config.yaml
norm_eps: 1e-05
tie_word_embeddings: true
optimizer: "muon"
max_seq_len: 1024
MLP neurons of a small language model. Each row is named by its layer, matrix (down: output weights) and neuron, and shows model dimensions 442-537. Each number is 500 + 25 x the weight over its row's rms, rounded and kept within 0 to 999. Numbers have three digits each.
A block is one neuron, or neurons of one layer that tend to fire together. Before each block is what it responds to, as a language model described it from the Wikipedia text at the highest values.

Description: Last token of a sentence-opening adverbial phrase just before its comma, e.g. In this role, As a result, However, In 1845; also numbers before thousands commas.
L10.down738:529470477513475501530517488456492507501500507449492563475516515522480489500533558487498545465530553439491493502485442523481474488502489502532540509536490527478500535561491460530446493538479506521506507531542491509519483481492505520503516524531477532502509527518468429461461514487485466508
L10.down756:470510492506481518534475506532458478518453521469503457550489532485540495504503505542510498501540546515486466506522491465470514507497567461483529512503486488508492468542489501438476432503494483510521508472499510502514493494480513511540440484497467524459521505550502548527487501508508529463
L10.down968:479516500497474497487489507502498494505450566472508472518511476533523501486489455499454514489532535502469524518519511478513485507513513492543510482468486488459518469542523517459505481474533475487535496434517433492494460514519510493548506518492507470495472488466483521532513448471543493539
L10.down1087:517524532524479458503502507522453488513492529493548518480462518481543500508475474512503506516505484527487517510520525491513458487496509494469503518475509517516524501521510497497498507498513495522536524457538486463472509501479497482534523544493460451514500452503500510481510502472493511469
L10.down1370:457530493536515490489467498528520521505497502453498499525477489508527472511532544500517503468473469523508518511497536469515548513505520458506467522486482488527489470535510473481509555508569499545469490447470521497509516490521500491486459524475483521558490503465546542512493517461505502463
L10.down1609:489517479508461515477483474538463482477488462496460552482549495501534516482494462530491526487536440482465530541519503488459531498525501481508522512494485490509516513523462464567512469486496486556492468497521516484440531492457526501522522470501510497486474487541477481472494496496488463541
L10.down1811:479508513495549555508472478469472488499474517505489522504536525476499498556529531496478519495459473478508503482545527463502513508487529465525499466525448471497540535473509489515535504472516475496487498514481516512509456491508506474496510490522465505535482505512549521466481478495459498517
L10.down2036:481536495497525466470534496503529462505535565478530472540484444522499545472489545529516497487488512488493503495522503522510532522472506518501496519517500490515519500491517519482497505507514480499512483488515525482467518542439496495532527516499486474510505507560480519461488463470490534483

Description: Adjectives and participles between a determiner and its noun, especially the final piece of hyphenated compounds, e.g. Turkish-led, four-lane, newly established, the only.
L4.down183:473452516434477520459551486485512491527498567437488498512502510478515536439518513487510490475472486468471555488487476482480529509501524497474543463463497509498469481490474492477500496500534460544469552506506528511474500533500469502500514546494500514541476526462519478513473488479484478492
L4.down344:523495493501541485473511473519509483532531495506454492477484507536491489505480505506522484504518513494498464508486483503475540478507510467515502472525457496527495543497509515487554534536525495505504544554500505476485524512515492498496519512490469511470491512542502468513522502504479491515
L4.down1118:472471511495491531510514503480540535471536523533499498549499485498556465493503505491516471489478522472527518505512479474480532506475521472494532501498512491458498532489492510513514499508506500492538521523507493483499471496468456480507495518508510500491504538493517520494456553447472542483
L4.down1180:547500520535525518521499496488524458515479498531502479492483435545481471473507524508508531496525490476483517444474457441496541494471502473504494498502510483501503486485514501482547499494520513496525529543470484490479464531482476486510456537515496484468540466489525491466511464492514486477
L4.down1199:481499503442489510482511510513492500527526455469504500505519474508512504486464527466452481497516496503492485494592463473500507536518516543501490484465482487468513503510497507494482529510518509532498470461470504475539511484502482501510530514478510450509468503516503534479498539495473479456
L4.down1410:474507482531520505480526488523502499509497494443469496513471483511493527463495514516552517516499535467513509519503512488518555517458504486473518519514482503505516507500498499482513478507517548489538538505511498499500533467488507471480530503469458488503470494481521471491513497495476489496
L4.down1476:483465481504489502506532484471479494511521497486523494488522501539482496543494538514510500500508512507493505508493481487507532515513469507494500518475504470483480547551500501492541481476462494478528507508525523497437502494475480494496506459501467552468509494495532468473494484469521458498
L4.down2073:464473531499524534515570566508519492468503503485490503499515521522488502482481543517508513469514505478490535451478514512506542486503495544490512499482505528514557495450491495523511536466481525444458440542520474510474472469493484518538510517521484539503510475476456495523479478481541509484

Description: The token "ch" or "Ch" opening a split word or sitting inside a foreign name, e.g. chairs, chaos, chisel, Majchrzak, Sachs; weaker on other mid-word pieces.
L4.down438:526462514474479516546526461507539463428507493449473467485474508485508529521497486479474480495512498488482494533505476480558519451512511458510478482513534474498524553468485512526462537423490447517512506491448508513575494545470512471501467487481497518499480529484481501523483496528516516475
L4.down1037:506539491474519481516482484466462514484494525487502503475450490499514446520500451471479500502530548520503456483504523461516453518516524486522526483481509507477490479500529451490459542492536521485505463468526457485495523519579467501516491483511465496526508498523471516492529536506505512453
L4.down1528:492517494552512515511475497536503543482495539528528485439514496499504465508505518514473468436534493489482524495482543481493491517555530460493541522506549500520536476532488494505500467464477497460505533511523505523506500491502514480524483496478465454514477492490512486510473505474499523542
L4.down1559:472492509476483492480513522518499491494502462473502509506506534489515495510479505477542470471505501512502513493504510493513491530501476505482504486521499486529508499502472520466493527452502514500529487501493509546488486551511501514516480526525527538459443502499499479466522528529467448423
L4.down1984:462508520503483557509488444506450466532494507528491508488503511522516485489510504479533492520491494507506474519475486538553508509512536483515501496537547518471447527533490528510483506534441518393501482495531479509443505532506496513525475562494533527489514509474479506504487496497495518467
L4.down1996:523509553517509479525504509467483529479522460517510526506525529490521462466483557510512513525529479504501447477471500514519521530509502477509542486488527466490484492497485505509477496509508510516469508534521487495517516476467484470478504508520483484495498522457496540535505520534499569485
L4.down2066:492518499495472475561489491453493472535486508556548511486488475476460499520526472521501508476502504510521489482507482512516488462483525529501500489487531500509465486496557499502464477509498490521493530461495494530514544501540502515487514498502516514452494466499518501518490495510516482484
L4.down2169:483528522500477514521494500562515516522460482478552488484559460479532465499492483532486500491482510570508472505529490524485512508521531446521460529537504496529502488478490505513509504531494460463525534451512499505481516489492468519515535524484555473527458501524498529504494521508498524481

Description: First letter-piece of a word split into fragments right after a hyphen, opening parenthesis, quote or line start (all-moving, (punches), "nerve), plus table pipes and newlines.
L7.down545:501496514539470516543541555524508529499510506483514519466527472518462485488488553479464462491526526449473497490517481525508514483507498510500547476507481512450517489520488447535545499512498465526533441529455507493513501529518458523513472506499491495482519494534498467493535523464502537541

Description: Thousands-separator commas and decimal points inside numbers, especially vote counts in election tables (96,620; 3.68); also closing parentheses after years or glosses.
L10.down200:528468479504463544499558471472460518535543506486502536498467499521526468464496505500477481465498456511503530477484505467458497547498508509514479507548510478479508493508459496491477495469531532501560500478465462512507458518466524501477498484498483533489481488459508490486488497488478497535
L10.down548:508512514482454536501481480489488499479506529514561483555461532496520501485478517519473460486501519461501506520523451482516515460488480516503482506483457508508496469525473510474475499525484515538516442476462461516498512523468508518530466489526478468527526476498562529479486470472517464515
L10.down1188:526503482504513466507465476481462474485521520525458497493487509539509477477480546496424497491495550488500530538485516456497518524480518489519492505470510492525492457482524473498496473513492497484519533490485492511498544539505473494510520442565516468497495520490503505516506477418554517538
L10.down1715:475516490489449515485517539502495484524514501482526523488494476535535480510508495510493485493501480483504508513471462493502504493491479488533476449504503507494493464526514529502534492503512471499534440466513534483489523542481545524489472463490481505499554543535500500467484516443520482543
L10.down1737:524502499468456486484487486498505513528500478498511482488461537527519489517549466481471520536486462477482544483531554481473525536511503497451482537492517453480470493441511481492495499464500487525493474473519472507558462508488476490460513509484520489529512545484483436495461517481499489524
L10.down1999:467506498513492501477487487469524499540480480499492509519517523503441474465484528496455452506501509502486519515488557527484484544498532512479506509508492472516479538505514495458495527478530517482535537473475448488535503509498556500506514495491449481466495479477477508517473504468493519499
L10.down2188:530467543484526506495499520515539489470511478476500485522516480532491501492470536478552494516518495490527507509537534486500531531459495506468516482490482516465500525494430485502482501519484498520489503540505455485473516473543491477462520440519530499544506496480555494490478500531518486503
L10.down2247:506495460468503495522497495492486524476503504544469524486542455491495488487505521480478524514524525471518515452544434517541511486496517529480461518476500469500525508517524503509480511507486562504540456515466509489498497531490546515495487505517564468525488518516497521477487488414516494512

Description: Periods closing a complete sentence in expository prose, such as "born in Ohio in 1926." or "…scopolamine (MK-801).", less often )., line breaks after headings, or table pipes.
L10.down247:496489499502483488511483482505500505531513450484493551497535513467466482494524460496521509486517484520501466509516483516466518558486493495533473510459564494502520477517500478483491483464494485526479500492503511463478476485492468460547518488518473495512487508486476499500490505448490524504
L10.down1100:508498482508505476471530458481514479476517495516525532504536504532515493506508464496478517522469487515516509450471459499517482547525447512470496467515467540479543525517494516524493499465539457471508523528512499496468527456523538485511518483489518518540523499470534502490508481460486502474
L10.down1575:532483516505494505474511460507514480515503551556482462490520497509506494477453504473506473501530489486473476522491480510443539472480467499468482506438486482508562502509507476500493501491547523472520482488471498505514502496529559520520501488481461526524521537542523510450479509515493493532
L10.down1624:451451523487487486514466508492485545500485502494508510536494507484507481500512488473498515545467498499518475494506517484473533495509490466508477481505498522507550532492487535519463482535490480508538469506503479526506486542476517500487483500475537511495453532463500480463490469470503505475
L10.down1684:485508503540493517536484473495514494497520531520508547517508487496531509488513547479494457486515502448483466503477515477490530488496506496491537488465494533495492460499424495461489497463509543494468459517492523470457516503502482496544455502509443526504484528515482518542526468515482473554
L10.down1701:524526540503491519519527509532493506519481500493493529512467501507495522440488520510481492506525505466490512481518539532514501504468479486471508497506464535514518475493469533510522517492449520520465506462479496511505502487487528500476472484519489509491534475492518525479475533463550492499
L10.down1821:499509483493458503497525504521525470520534465489491503521495504493497493516491520466505557491477494494493535469514496515467450517543495487507479446510469511485477525500480494523510509452545503478472531464540511507505502499458465506518519498486491518523464492454478491502525516466522508540
L10.down2331:492479505529515511535490542513520508549475484463536503523516510505455471486509490500496503488531486496532493460481538549539489507519489474477525489505491534473508505520537533523496470478468481456469509486455486487485427509502489482546494493497517472516515501517516498575464484500474479487

Description: The final token of a sentence-opening adverbial phrase, usually the comma or last word before the main clause, as in "In 2008", "During its history,", "In Hawaii".
L7.down1644:479471525493461549521474505511531477497479538515489477459494454498522523480502461516510448488477515498513531495482530490505470495473485498527490538486527488500540517538524504459510487438494517526524487461531486468421507566483505476502450513499509504470507428491463470511513470502507476525

Description: Periods and apostrophes inside personal names, after a middle initial or O/D prefix, as in J. Harold, O'Brien; also word-start fragments.
L7.down1541:473507510524532528486492467459542535440543535532496483492562505518523463492503533513486501491500508484479527533504485547505535532521515442490491484511476514508472471543492465518491496451500507506527489462525463481507537498538477501477468525466456480477471520543519522519464461426473506503

Description: Closing parentheses, and some semicolons or commas, that end a long gloss, translation, acronym expansion or dated list item, e.g. Jewel Monastery), Explorer), 1999); rarely adverbs after modals (can still, can only).
L4.down483:506507483489497505496528500470474506506487495496499506461469497487540534503527530531454487495562484537476472532482554461507489517527514500488520513525497515496473506520467491479502540501496490476515437532534511504468492498493502490536474508492506485487464498519491531500496504527495491490
L4.down819:505504492495483486492506506485502471458552529441525501510478503517522460484494514472532426491557497496484449493510528489489517543534473448490476485457524491516504547522525525502523506531457483487486516499523472498570514511494493511462468481517504485470479485508518453480514480481467519489
L4.down869:484468482461507523538522489478509493518509499477518480511479506517544503484490484527553498464520496504491491525507507478466520497466493485488524507454507494497524490539490460506517487482498500518497539500552498494526503517472506558502499507469535537529477513532546511444488503471521487452
L4.down1075:475538506460517464477520522500529495497526507501527522505461520482506462484523476475493472515478509540475489503465484505490516501482520512467513506505473529517494496465548490502460510482541494475516500492509449505499463504499491490493508488504446503472519504490499541500519523544502503487
L4.down1156:493509505547526502504487468531498523493490502510518508528503495496526469495524491516458427510517487455457509511524541455492502495546523524532471507553510462532526490515480513496511431497526511467512477542482513520503483456514515535515524511514498479459513492503494472541506478488540448524
L4.down1336:475467506523555492521531485505520492478527522461434467477506490530507520523507524464497539469471547497528471480474478460475459521501496495523485500525471445536502486506497495483523502501465561496515499503496496510496495509518482508488509462479503520477482520508508493507490485527508523478
L4.down1928:470530514544519483486487497491550481499520521519478483502516513495538545466525514499455505501499523490505520493502516500462508525452489502526479499483535499507489526486489515499484506511463456524563461510503408468486464493524538471507498488460516500495501502486468449528484545520544448491
L4.down2364:503452546521509467529456479525489486508479502501512459526464484496515518496479485504512498509560510490523524523534537501462487519500475468477473508521501486525494453511462480500523510464493487542512485535496498479517485520454506510451482453489543509471481513523477540510491522491529509489

Description: Periods right after a capitalized single-letter initial or abbreviation, as in P.J., A.C., T. pallidum, c. 2008; sometimes the word piece completing a capital-letter fragment (J-ain, D-iana).
L4.down1055:480491494490479462501492564496508491524505509515466457512526536527479476501515475463453463496488545495508491481486526501476502470512494510518461479467503495528496487500523475477483475487519504493531554509478538567513532461484480510503530464509479521472515465531558499487467493490529495525
L4.down1320:541485566476477541489497489520502478532492516506490482512507506510509498542516485465480519523546465464507480492504531530466524487541480531544495474528502557495468484510482487503520497537519496505508527502475466507500534508526468521520498498493508495517533507510509494532507448541495449553
L4.down1479:507499461504491491483479494488490464492485526526486511512491495489501488546527544534448500481469537521485501503503492509500412476427490486530505566493495507556481480484510486467490475512525458527546446511487478490512508511500478494482529506509509479518506574493469506500489478483467512548
L4.down1817:507480478505498539513480458507487514510485505461470488521460481472489455520458490505473466490500498477537523490518463528520488496487507529496474490526471480521490504490484453510511530481514526476526508509521525523500518482493491502526512489488488527459481492475511518497507492471474429477
L4.down2008:476487499522509489516461490519522521548515517485485503455495513499487491475495486465472485518532487492497488463455502481516512495524529495530506465489483512444459538475461495512487510523497512510494523488543466469459550479473497550471512479505531536536485426475501474502475524477514525466
L4.down2111:553517551483496492582477494534495542479487486501484503498515461500526529507514467512492508559481502515460449504522495467483495513496545557496470490493493502548545472478556472515467475509471474487546545456489532461523457491493457458496512527523495489489501493531516493479495515463496475468
L4.down2192:531462484516516488514487487512484525496518497500488503504486538556486448529537504508507484523525513480514527533519463533549521458509478463529452510469447545515482508515475493492487508497516494486504544521490512503543559508556452519487485467482521513476521479531578485507540497488481526466
L4.down2533:499464464506487496549463481526514548500510514484473515485496518489511500511468506490467461518500541473495506466505522487473458475539532527505491471524511525474526481488479489538471478530488492505492509522505523551511494510509479488474492515521518529490438468493466495512526485494530490497

Description: Second short word-piece of a word just begun, often after a capital, hyphen, quote or parenthesis, e.g. B-res-low, Houphouët-B-o-igny, Sk-el-ter.
L4.down1100:480496477483499509511549537509507487484551516515523514508507518536483503511493532510532467444506513477489481514533494488506501511554515520505518477496538502491521499483532523498479473476540518503488487490509491530452534548518548500453535485512536508477519542507488480494503475495489470529
L4.down1120:514500537514502510501499479486477514514495481482462505504480501540530492530485541500517491460482465492443490515447505508537492488469491532530455493496456481502531493505469544498481504495483491482507493519533483541477528559512498470520488515443476520531508523478528547529533516469499550524
L4.down1429:510506534483488516561488498527534532523520499490499516468461479513509510485522531491514492468481509502485510457464469489500510472483530481473515504498520488486503513456494526495502474445471500521475499471509533538513459491489540497476501532490484500497512484467478463518506491559457499526
L4.down1549:490484498498517514492497479489502513524488528529488488544510488499498464453484498490536443522512444506512499481488497450468451476535501444457489468479483517495484520488504503508530479460528549541521483477511480494464505515473497477532529543502487486479530484502482508516486521477503512540
L4.down1859:462480475527468503496489475460534492535493457466495475520541497483508507501513511512464477487499490508464499507495515526503468465481475486526550550443510483499541555474486499470493523463491501548489486512529510494486549507474533473467443528470548480483514523490483472507539506530526496517
L4.down1926:510524481544456496477469530484507533486512516495496475483526493554469535532527551525483451504520489537486476493531520476466522500483522476553522514517470514495481507513551539477549483521500508490511469461486508496502534504511540512509500490515515517484523450495466532501475520538492492505
L4.down1977:518530471492484517447504498525478517477481452461520488528491499532495525499494525514478502530466470469477483526477501490478507508517530474515537534496503491477476477497490496525498494499506466514526488495522459497473468498481498488497511461500499505490503478483482486505489469494523463507
L4.down2094:516515504486477500514512484523502514515507503506509476476504493521452538479497493474533490546495532493457503496539542475470525465532470518491501465505485442523460561495500512498517509475489505489535545511521515510433525505483547467555526518438487554488525458532476497535491493513455531488

Description: Commas, "and", semicolons and closing quotes that end a long noun phrase or quotation and start a new clause, e.g. "Act, commented", "cover and considered".
L7.down1144:544470538552533545492503458437473522466485486530482504463473506501501517528517476509510501514520470516475526512487530500510487485452464495514528561532542511474533511493506504436504523527455483511489529471527486515460445516482508528497519502490541509475510499456471509483501495536512504471

Description: Year numbers (or day numbers) that end a date, after a month or In/On, as in In January 2005, on 22 March 1991, June 9.
L4.down441:505494491445507476518537485527552500483494508490501509506458498530480470468497437504514498509482490474502485534487502529515529560491482505496521481526496512505493470507488513498498529489516475517484500463505479555500511506464505504495433473521523486482521496539528501549490508491547488500
L4.down477:490529455476483484483470521478498480464504529453490457466518456518538509498447522467476486470474536487555486442482477539498491431512493506516516486491541507495529533495483523498539487524518450514520483473496443454508523522547526483541503520479485493512478500510506466462485422564446520530
L4.down699:471503459501454456502476527504515506533479514511490517499472521495454508487481504524486527531497475442482482470518483529524567538504474517511474506466522496532464464461499527504489512494502480477484518523485472523510502484504502557477534517534549503504472533497481526536462491512504457528
L4.down1086:518507509496513498517487512529470453530470504507476484527520533506461475452468464537507489456477486532464535552510473511517475489507516470496502541495486516512483460481516503504540484538487474504477479523454503511493514500503525516500508477475509517495513493479510486513493485507486491501
L4.down1318:510545489490436514501474509500476546496513483539468513476513460472473501474489528480505497499456507520503468494571508495502512511521508465529490502509503529529479443529483493484489491528477495450473532445497498490479496533451517526493527501550436506510495544494521506512485509481479494499
L4.down1856:482524497504471473507463505515501499538470520548453494509483489503499559523510454483515520495489526502470495504454499487470510487532544467499493517503532532488477453509499509544530522444466461481499455483528484520489522455482473513549480459475474532495491506478464508546490452519521462500
L4.down2156:456515488476461496499486524512500495553498516562424511509500503472536509455502481521515505512459478476535503515486538558473529474517487498491493524498526528484497521501542508550546465475491480491528499463468467485471544460529474518559459496470492492510512519493454490552472502486510456500
L4.down2223:490488477499489497511542536518462507534440492494526500523547466520484484467517493527473518470502490487522463470488515466484461497520518481501485480495523490544474511503480519524490478470486473482523502495483537548544489524497490479509542492465504484536524496506504500498484457503500493543

Description: Fires on the token that completes a determiner or adjective before an upcoming noun, e.g. few, own, another, witt-y, vint-age, unsaf-e.
L7.down262:508517521496474478510492480512469499494499537475539502501464479484537474506509522494496547501484514508468516460509516494520513498499507499523559501536494492513512536483515530519533517487517498506555488482518501439435506515477455501543507535494532499518443436531438507474515485476492523509

Description: Punctuation closing a complete clause before new material: sentence-final periods, line breaks, an opening parenthesis, a colon, or a quote after "said,".
L7.down835:498536499503501454506491451504526490492492486467529503522498464528472456466505510468537507543502465506541473479519525496504489497497508518519464493492517472531506571490531548494478505479494510490517539506432481500463520478492497541551478467487495528532518496485519510466472495503497514513

Description: Periods closing a long sentence that ends a paragraph or long list, e.g. after names like Ol' Dirty Bastard; also a table header row's closing pipe.
L4.down389:473513468510500545516483512503508521502560513463505502493490463482504510506520467524544534489476491526504507492498515465489547518473508471530517518506443474471448503520476510443519503467498467474474463556515538489496485459522478535514489476484487499526488512503523492516500502509493491527
L4.down1754:516488525481443504520476568505522450527487518498504517504473506535469475525500526548554453471503505497488491533498498517480507495510482516501487515503471500496538499537472526530532492481491489478479462484497549472453498489481480506487487525495479533520493511463519499491456520489519504511
L4.down1973:505511516511491515473486499547510506483481484448502502477512527471494488533512450448501482508489486512469492455514522505471481485490496478524450505512506512469513500494508479515503505448452484537463504531519484533509520499498492493515509532506499551490468464498523526463469502503504487510
L4.down2081:529507506523479494503479497528459476516476478482491479518557458501485470496452503513509456488447487543493552488509549523469483505512497487511513489451502555520497479489527495511497515486455484505512539496533565514448462486473483501533526508505507519499511473499520527497489535475527476526
L4.down2165:514503531551508478524493501484539478460495483469476518536501512552470503565548490508472519491498537551511487503569499513453544497427500502452502540545501484500484506509464519483528541478498432489500473499545546510521464523501508505487518465499467482518485516438536505493530498469491545540
L4.down2231:471504517524499560491571551496558540490513505503470485497477491470522490438497492525514491481524455499514501545529458539459508470484516488505468457512494526455477529482502478479503504517489486467483488550500487443457508486487499504513545462470441527514508529495506495484483518506506496495
L4.down2259:485496508523483472511506487501535479520453521523537502576540531468484503534510490455530519507512526485461548457516498521495538485489477532456507458525508531551505524495506519544498480479494505502480531543474497507537486490506504452470519552513521479468513515499473474484482493526484480470
L4.down2313:495492484510479479545460527531515445511522479540496537534464506505505462450500470502484466543509504460460466495534512489490500468535546521539485554488522483505534485496502470518493484454481467441510503498483538458508493511437532486484498515492460491449549448555512480474477518465545519504